MLP neurons of a small language model. Each row is named by its layer, matrix (down: output weights) and neuron, and shows model dimensions 208-271. Each number is 128 + 24 x the weight over its row's rms, rounded and kept within 0 to 255. A neuron's up and down rows have the sign that makes its largest values positive.
After each neuron's rows, "raises" lists the tokens whose logits its output raises most directly, leaving later layers aside.

L11.down847 [181 120 114 117 166  79 197 129 101 143 161 101 152 127 142 138 131 122 106 123 176 129 162  81 146 112 121 175 130 137 157  98 135  94 139 125 106 138 122 120 149 139  90 136 145  78 119 110 115  88 154 181 102 128 113  97 141  97 174 108 111 154 136 144]
raises: " out", " it", " away", " these", " their"

L6.down1192 [134 154  86 116 162 141 127 137 124 144 132 140 110 138 167 109 150 112 146 114 141 113 125 154 140 132 136 154 131 169 161 166 129 116 109 165 121 101 127 153 174  95 132 149 111 186 135 129 140 135  37 161 123 130 127 153  93  76 112 110  66 122 135 135]
raises: "oper", "op", "acher", "x", "aches"

L8.down825 [141 118  67 113 193 155 118 129 154 112  91 113 136 120  97 151 116 141 165 137  67 101 126 123 140  96 105 124 125 151 126 120 119 125 145 108 140  97 137 118 100 133 127 132 129 144 110 142 162 112 139 124 166 135 144 119 121 151 181 115 144 153 147 129]
raises: "9", "8", "56", "7", "69"

L8.down358 [124 114 191 174 123  88  91 102 134 125 155 163 162 137 148 129  99 144 128 101 145 150 145 116 153 112 156 107 106 138 119 123 110 139  80  71 114  70 138 150 172 140 168 143  83 151 104 177 160  99 124 143 171  95 151 110 131 119 158  97 123 101  99 126]
raises: " 2001", " 2026", " 2008", " 2000", " 1973"

L11.down1108 [150 154  80 117 152  97 112  98 138 123 141 139 127  94 100 110 109 125 136  79 103 110 117 144 111  85 120 170 154 151 147 145 139 112 159 106 142 118 125  93 118 184 164 127 143 105 138 101 104 114 135 121 118 149 174  98 125 130  91 131 124 102 100 158]
raises: "3", "6", "5", "8", "9"

L2.down742 [116 117 128 122 145 168 128  99 119 138 128 157 108 161 121 114  79 142 149 127  94 149 118 115 141 134 136 110 154 157 129 134 108 106 161 121  68 120 106 128 147  67 145 125 101 150 107 167 135 112 114 164 117 133 133 190 108 155 128 153 121 114 141 117]
raises: "\n", "\":", "====", " Succeeded", "agement"

L2.down451 [154 131 149  93 197 129 137 142 152 132 135 114 121  97  75 137 114 152 114 134 126 120 119 122 142 121 135 125 155 111 128 149  93 136 117 108 152  99 151 115  91 148 128 129 157 162 122 115 125  99 149 161 110 147 137 136 155 130  99 131 150 147 132 169]
raises: "3", "1", "4", "6", "7"

L8.down475 [136 117 118 157 120 124  99 117 127 123 125 145 100 122 106  95 124 146 177 113 128 146 114 124 130 147 159 139 143 130 158  96 106 113 125 136 121 176 103 137 120 114 160 139 133 105 147 154  85 152 130 130 167 183 141 130 106 149  76 116 126 166  70 155]
raises: " create", " help", " get", " serve", " give"

L8.down274 [135 111 110 107 118 138 126 140 176 119 109 105 187 104 153  97 131  97 115 146  84 117 100 117  90 108 129 133 101 136 112 125  93  95 139 119  52 147 150 104  97 133  92 140 117 182 139 164 107 142 141 118 142 137 149  99 157 115 126 103 158 170 121 118]
raises: " According", " However", " They", " Although", " These"

L7.down1159 [106 102 115 162 136 153 144 137  71 155  90 137 139 140  96 128 107 100  93 115 102 148 137 119 113 129 150  83 117 121 120 131  89 133 133 117   4 137 111 132 165  85 140  96 114 152 121 117 120 133 141 145 108 115 106 134 130 140  90 142 139 138 103 108]
raises: "\n", " —", " −", " –", " Succeeded"